Weights of a small GPT-style language model, trained from scratch on English Wikipedia: RMSNorm before each block.
MLP neurons of a small language model. Each row is named by its layer, matrix (gate and up: input weights) and neuron, and shows model dimensions 96-287. Each number is 128 + 24 x the weight over its row's rms, rounded and kept within 0 to 255. Numbers have three digits each. A neuron's up and down rows have the sign that makes its largest values positive.
After each neuron's rows, "fires in" lists the words (lower case) most often at its 100 highest values on Wikipedia text that the model never trained on; "fires on" lists the tokens most often at its 100 highest values on Wikipedia text that the model never trained on. A number after a token or word is its count.

L5.gate311:117143071175163110123129151156127143123133106159144159135134093083121108091113119117136090140090117099133120121139147131116148154149090132162160113126139132114143128111141150085110160133115151140119170149125140107120120111122114136119105128196112120113138131091137142137162118166143132091132129104112165137116134131126151113137132133141128100115125095137143121151129146161124094129122137143183129107145109155186125123131150134149186138151138132084083107099108131143116173108095145112125148156142082128129108118141082144136074146123132111128154112112090142127110129113140150125
L5.up311:162122103189152150113192176097146057095146139143161166089132098091185100140116112100122081177116104155137125129148144124107123137107113112134150147138137154108080104129137101119078113139152126122124156159133147166101114136090129097147104150148151129152122117119126135193118056126106090143130113131064140134144143109121068120135137138123138081097113142149139169157111135165149111119091140128141145126150098128131135105156154136129162153139126133118140125103113116139133158132148204106134094099112121138123156136090100119173133095162194148090145119091141114147100117127126125101
fires in: "to" 73, "and" 22
fires on: " to" 66, " and" 22, " To" 10

L5.gate1570:136151119108129120153116149122140089114110122083139155133116086080140120119115069098115158148160144122153116165140120126162148164163158092179154113122140130162132137155119104131138145129133138151118139136144135133147112118147165176131142103146140117148148137166160127110130110125130110105086105121101135152167136130120151113151114170129124075099146117076131126078130113137167129117084114163166112117157141143165137114132144087112158108154141149113080135103150180124131182173133156117152149148125124126160135120148085137153137126099132143109109100116149112126129156141110145095
L5.up1570:120163080108143117164110124129114099129092171083132129156129133089158121144113120117143132147128125139133131178124138133124148164126112176163136145090121157158115141100099093148156129133094129103098139171161169149163150092150157144119131126129100116128135093152163138116113165148123122096097111106112121134128095104130200151151098118109095075120119160134166107116147147101163112128099126113145141111175158180110129123131119067095158108137165115092151108148111178119135187147162147140137088125104124143142136066144110107139142144125146122123100102078161127144124096122144122115
fires in: "on" 45, "to" 14, "and" 10
fires on: "On" 28, " On" 20, " to" 14, " and" 10, "on" 9, "ock" 4

L5.gate1720:137153065115173125086144130098066103134166116125113112131123156121104112115150136153135103134133130140122177172128082151105138101145139130137163106143151115153128180117119112090134107130139108144149152139146136133167096122083154152108150126124165166130152102178136129121128163131136101152104112138183075147153147134100149090189126162150100116074162143104142118096103125146138125096132101096159113094165139108132111162124127105169128069095144173105107159106139130065161114162122161144121149128183111126099122138149130103165119173130103132092109131140153097125104156065120104041
L5.up1720:107143104109142119123133139114110176164139143115123104106092145092141095125120157117145134135070130130132128141122141134097125116143097142093142096110159121179129134101179145066154082148099072112135163134147124119141127117093135095141118122103144135136181119148097129154104147140125140140123087132172122103114142140093128161145114161112103122160117193103107156137107108101138141158138128103117125104158162118131131170156085099116132113112119180178134171098098146128137139157139152121084139124165114135106133150122136095165136150121119152117117109166131125080150166076139111076
fires in: "was" 90, "is" 7
fires on: " was" 88, " is" 7

L2.gate1479:141149177117122163074124130138094144156148140147145146156097118141105127157210085123137108110139096137133109141132142129156138134128147110135115118098190119112140125138116080121116113116102129155144126161144136111146151109108063086087142110105108142124131146152096118095118156143117114109155193129127102131114111127094144073121148169121126086072109124147120090155136172138096111132173082119110161158123103141120107129107145143109155139123114120115148111111117123062162075153125139105115149119140202108099122130115182108147106141111137098170141177065119107131094168149133139134
L2.up1479:134138147157129161099140094147135145114153130137139126092096157117151134158169102118110127125146131126117119145096105109113139136063119117123107122140141099124120149119097122109144147109163142112116127121124136139121152099110102129126147086082108115158140126143107160114071167155113131085137173147142125133133092132140109111130146126106196170125134131146113066130145155189084144117173108137129141139141154144147101129150142141128143150134159155157131156107121116125140076142092129100110148175122185108113139128126135136119113146147108080133145194112120110134150132156124120160
fires in: "for" 21, "at" 21, "of" 12, "with" 10, "in" 6
fires on: " for" 21, " at" 21, " of" 12, " with" 10, " in" 6, "er" 5

L2.gate2076:106130149132075136127114140127133173130114089146103140116130131163139120101126121211137115080131102135095155112112102104125123112113091104103127134169124143126120134135116159127141148112122113143102111143177133139156152124132115156126115134138141151149110096127107110133098078141103131114114129113123097127116114140137136135121119119096129120093129152175127122130165086164093148138136145128136142135098122093177099152107121157190125110100164112111106126085171120119095108187174125123109124157105160129138125136093097112138120076104157111116101137111075126161132075162121147125
L2.up2076:133140141123115128151135138126182171139150134096159117104115114119097096114091126140129112154141113166109132112139064133141158146137117132053157125114123141128141082129148156118161128142180147143088096152116122147122134083133098112103106105073098110153161140138116144100113132105137095140139174086155084112135108116096127125085163125158129137153144131151125161088164097126161136142133101148134122093139126154117158165138115153133171143171084133080123129150118155179163106109131121108150168141117127116136122131129108134058148162150160076136130151142097164131140140125131128144
fires in: "has" 19, "is" 19, "have" 16, "are" 9, "may" 4
fires on: " is" 20, " has" 19, " have" 16, " are" 9, " can" 4, " may" 4

L5.gate1356:086088143076118140127140119096120107120126132125143107150121122114127107156106102100095147170176116116078112154124124155094124109137145149156106129075135129138099149112105126140137127124158137154164156102166104135137168132146123158138165114150172138116103164115144136128141133120161074082103141102162127122140135147095118124123109114147105111111141103113126165150112151123142178152172122109163119096129113129135103156147150118088127143137158127154146133133110144129144140104083133133131083093143146148166133117102119184116180106139130106128132129092134106141134154152124123098
L5.up1356:134113145116153095125106182143109122104095154105149161121118101144146122143111097127132150098146083188134076133131109155120109125109147146142130163132151120186093117160084126127137095144128151126148132127138124132147136108120095146151131127141139116141113114151150095108145159185088105073090111179158154139148171131093135094129103124139111110135128081132125111128105120102152180107119074131134150116106113132147138154133104105140119164094123142138106143128110120131145130138129101142071132127118151123114140108138120131111142118135156131135154083102146090161136147140136148090
fires in: "on" 52, "off" 6, "offensive" 5, "in" 4
fires on: " on" 50, " off" 9, " Off" 8, " up" 7, " down" 6, " in" 5

L2.gate1459:145151128152135099102153101109159163101125157125149121167113136128109129117140105093152118098116143126113130171094132152101104151133125115122145155105163100126129133147076141124148131114162146152104090125105152150151157145130162125094130101132163127140089143109143119123109117161125081137115163096129106085113149136072150103174130147128147133150162136125131151124123167117133142134162131114102157165159134151111119133159115153105121158139129145144139140116157127126173143151142125156129141128160175130154146122142134134129112125143126128094098128112075120153116136142127177129
L2.up1459:135155125119109104130107145176096171130117118141142096146120086117126136138129128157160148114138091186180077133119120181155152127146110151144112130144132158101154108129127137147170146168106110127122132108157121138181196094166100141160117191134157135126113115118131143074120125131126108101098131144135159106158109127180153138146114140073101114143124140126083124120133125143163193111131153125137160138170133091139132148109149095145145179127106140117155149090133134150132153112135134131100141172118128116078169123147135143123149145143122151169124152126153124115110118112131108124
fires in: "in" 67
fires on: " In" 79, " in" 10, "In" 8

L5.gate594:131156138154109138141133126142115109157153160129099132138135135159095113124154159166110104137122104129126121175105100160148131151112142081167163135177121138086156129118085114107092137112141129139136166185172119099113102155142102098129116119152173125155107156133095104138140131137145127103137139132135096131115125148148133090097107130106101152134132092149171093129092146168129150130101127173104142124098144140122125134104140135182121123069149161107097123124152074095155133124126134102137122152120148142172110060179094088124100135096141145122140156104151103120093147144123097165
L5.up594:168147073129160129160146127171124140171173111094112148112084142096119101152103145159132174155096123084127100137138134152144117109104092118128121098147142112123108114100096109109093091126103117134129124118151073113110087115126152157192142104115146188137129141109141136138119109112147109127132100152117108146137093118093155088126117167102071108143144122122166116134149152123115155135121163168142104143117128150124092137124123170116118125133113138133126158163123135108120076137162090100167117165115145123165083092140128073133148131117148119129135111109144094132118150133127154123
fires in: "served" 21, "worked" 9, "serving" 8, "competed" 7, "starting" 6, "played" 5
fires on: " served" 21, " worked" 9, "ing" 8, " competed" 7, " serving" 6, " played" 5

L5.gate45:131150100111088119126124138106094143115098086172155123133121110142132132164150168099097161153149127139107108147164075115107094162102122141112146136122106060104179108115131112114152124122135165130112127175117158101154116115159113109129086114136148189143143076111108160095134151137152111152164151128120152162144107135093175114129113113135140110106112092102116169117148076099177138124130153126116092127127122119143119146118131137157102134103159124117135157128120156147135090129155136095133129156191144121120115164088106102120095123075095130109154179100103105165125137148095093146
L5.up45:128180147133128118137124129135147165088151109103149121120103096169105164140101155123118163153096115139077114116156073116097132147085097122084152158092104109090175111082116101157158147165120132122066156131103147161126102130146116056100090103101111139131131122106103116116139128135143137151127118115102164105170087122103157155106129120145111131138099125112093169111165109096127107100105141119089131108157118110119114157116127147095107157121110107157148103160094130158158095136128132137167109114149119150113137158099123111080142121113140141121135157171136157130160127140129130115
fires in: "has" 42, "have" 24, "are" 11, "war" 6
fires on: " has" 42, " have" 24, " are" 11, " War" 6

L5.gate251:121139117121097121099120113109071099184134103110123106161115123136118104108166151160083134108142150123150124166139073134114118086156141120160142121128166137168171156116118139113150135078153151145140126108126153150170104123108149179158122082127128130147144127152138170148147133132143131126120129134190127158155117137117168132113132147117137146134092148097156138160108136166131150130148134145161088150133089122151116138101145189111117120124164145112132125136171129092144131134097117149175118148110128101150097124128128148150135162112106106076133121118132119146139132135141141101
L5.up251:097130155113135116122151102114112133181127108103105115143124115125114110097114111144123153145063150116134144139146084122109135114133120120129154135101174155140143142101113140139156132124135129118121132116141118102147125125103174167153141175130105102142172123158121132115142141126124151113091130129155164126165109146135122139070142126069108152142090129103142091119127143145120137120128180091112117160109158094149118144142084133148145106131164139135155154149101096125153115108123106165121175119122097121112102157137170143133130139131079105121133148146130111114160179141135160104
fires in: "as" 30, "of" 19, "was" 17, "while" 10, "from" 10, "by" 4
fires on: " as" 30, " of" 19, " was" 16, " while" 10, " from" 10, " by" 4

L2.gate1924:150167107163156099108096138126130125134143165128112153098138142094130144116120090123134137080104131086131126121163159100123138119179145097151131135139124071166109102093110121097114190151137156160126142127096117107160125139127139128123092156126162118107099148100144166152138107126092139145146133099074143146062142117160125115131166158131107154136145128145102135168115148133137070128158117102086143157125055086089118171095125136139136124120097118098160093165129071134114131124116109117122108149164098120120118127150135196134174107104118088165114111173125150119109151101125119160
L2.up1924:121120119139108102121135079115146130086125130130139154093119122125161177151108113129069114098115147150109116125160131133131133112130098151094134119147153150117104090133102147110118163078071146126111123103122085148103111155127102108140108174140103129121123110113180125124091152089134146157163143116135062097155111171102116134112166152129150138146144114177143075151138124140128128135130141134108097150099150103085150175085098132142147147143140113141105119180176091180165169109154122099129155132125153176135136102095129131107105122136193122133125148147139149108073128101129128124
fires in: "to" 37, "us" 15, "states" 6, "of" 5
fires on: " to" 37, " US" 17, " States" 6, " of" 5, " I" 4

L5.gate337:150123115144144117130111146159081139172107165118134136130144158162107120131133092168124138194098129178107121090154121103114122143125116104178099154172119155116111111126116168127083119127131119137127144148109145123169075082124111129114138101140118094135124176143154124125138090102157142125106130077144105134160114162125126092143098115162101127101136148157122115123110088158127134118114081126179104123110106113135076172112166100122118104066112132168078127111104079116174087120176143164141079130126081151158123138141120137113132108115111123121113160085116137105129122125108093137
L5.up337:092137153163122113146128126175133165106099097106153138104125095113117137117107109099145133118133108152134101104103162145133124150160114132155137084124186089126107108130115152116118144139120112152079176140161079092138126133135098149129119145098160094113092134106156141126127149126151093110136122126131100109144126127158137116111147141129090177153106119115077123121120097124135155167125137132100100129147163139108095121142143168111149168139151128107120140093134102128136106104080134154145126110108157106134114124139109105129169120134164117154172148112125143170137153117089123107
fires in: "served" 26, "continued" 13, "continue" 8, "remained" 8, "serving" 7
fires on: " served" 26, " continued" 13, " continue" 8, " remained" 8, " serving" 7

L5.gate907:126169134098101166089112152122135108103154144141146157120127083113112108122098138118121146145102080177133136150134085175111126124147137126109084132087124114112122104131109104109137148115141137140112147094121106143094121121119117154111144136149139160112120120113107118095115113154114154159161163126154123123135110112131139118155151139125070087128149124137157127082159127136132116104137083123157115114106109103110168096136136116148123108123152138151101111111109177127141141095138140105162115111142128177167116153131128179134135168117136110095177131155132127134136121089111146098
L5.up907:136162126153112144101131152093122092145150154104152147163127140115088142150127094150102088150144096161160113149141104159130141144119109112156113143135132108079093093106109151122136119154161122135140122097118085151124153110131131145106120127155153110117106108088101134133110099133138139104111139171160137118144134121131127142194139136076086106129135120137111111117117136141143156101134143134147107140149116093158142123127145119116118112100124137126148142117144176081130134138128149179143128132167132137158129099140152144117138120144145150107167137104163109095119118096098120114
fires in: "first" 15, "in" 15, "south" 14, "north" 11, "second" 8
fires on: " In" 24, " First" 12, "-in" 9, " Second" 9, " South" 7, " south" 7

L2.gate907:104095151145153081119154124129103119092126168134111124126130129121116148127147154152113130147091134150154114142129143105083106133098146152101098136110139151112173054152127097151131119154120124117122156156122107133156151155105135112124110128108094091102090140135112167169097080108152133131141081102106099099119124124140152091111136130099116179149103144172101166148157159167116096111124103145143141103093115130088125133133114147096112146096123123119130135114123131099143129128133108145101147141133142132128133114165125128062104159102088108128127122143138156141140100146163164078
L2.up907:096151094119136098169178139135156187135156106153123108120127120130096152097117183150092145138112109096143147141108183181077116096106091139114091123151130105103101107124110137158114108114129157123105092098109077134169130128093143124109125157135115100147164102145123157153142117144081162114144141113120082123120142114103153138113125131138146141175206153145138120082133096162135125109150131156124149158115117129129097104132134135187115101113123140088097140095149137163145170093146137158126099132132129111102168121087130129095139079112122120109139140135147182117099099135141164117
fires in: "of" 14, "on" 14, "to" 13, "about" 9, "output" 6
fires on: " of" 14, " on" 14, " to" 13, " about" 9, "put" 6, "ined" 4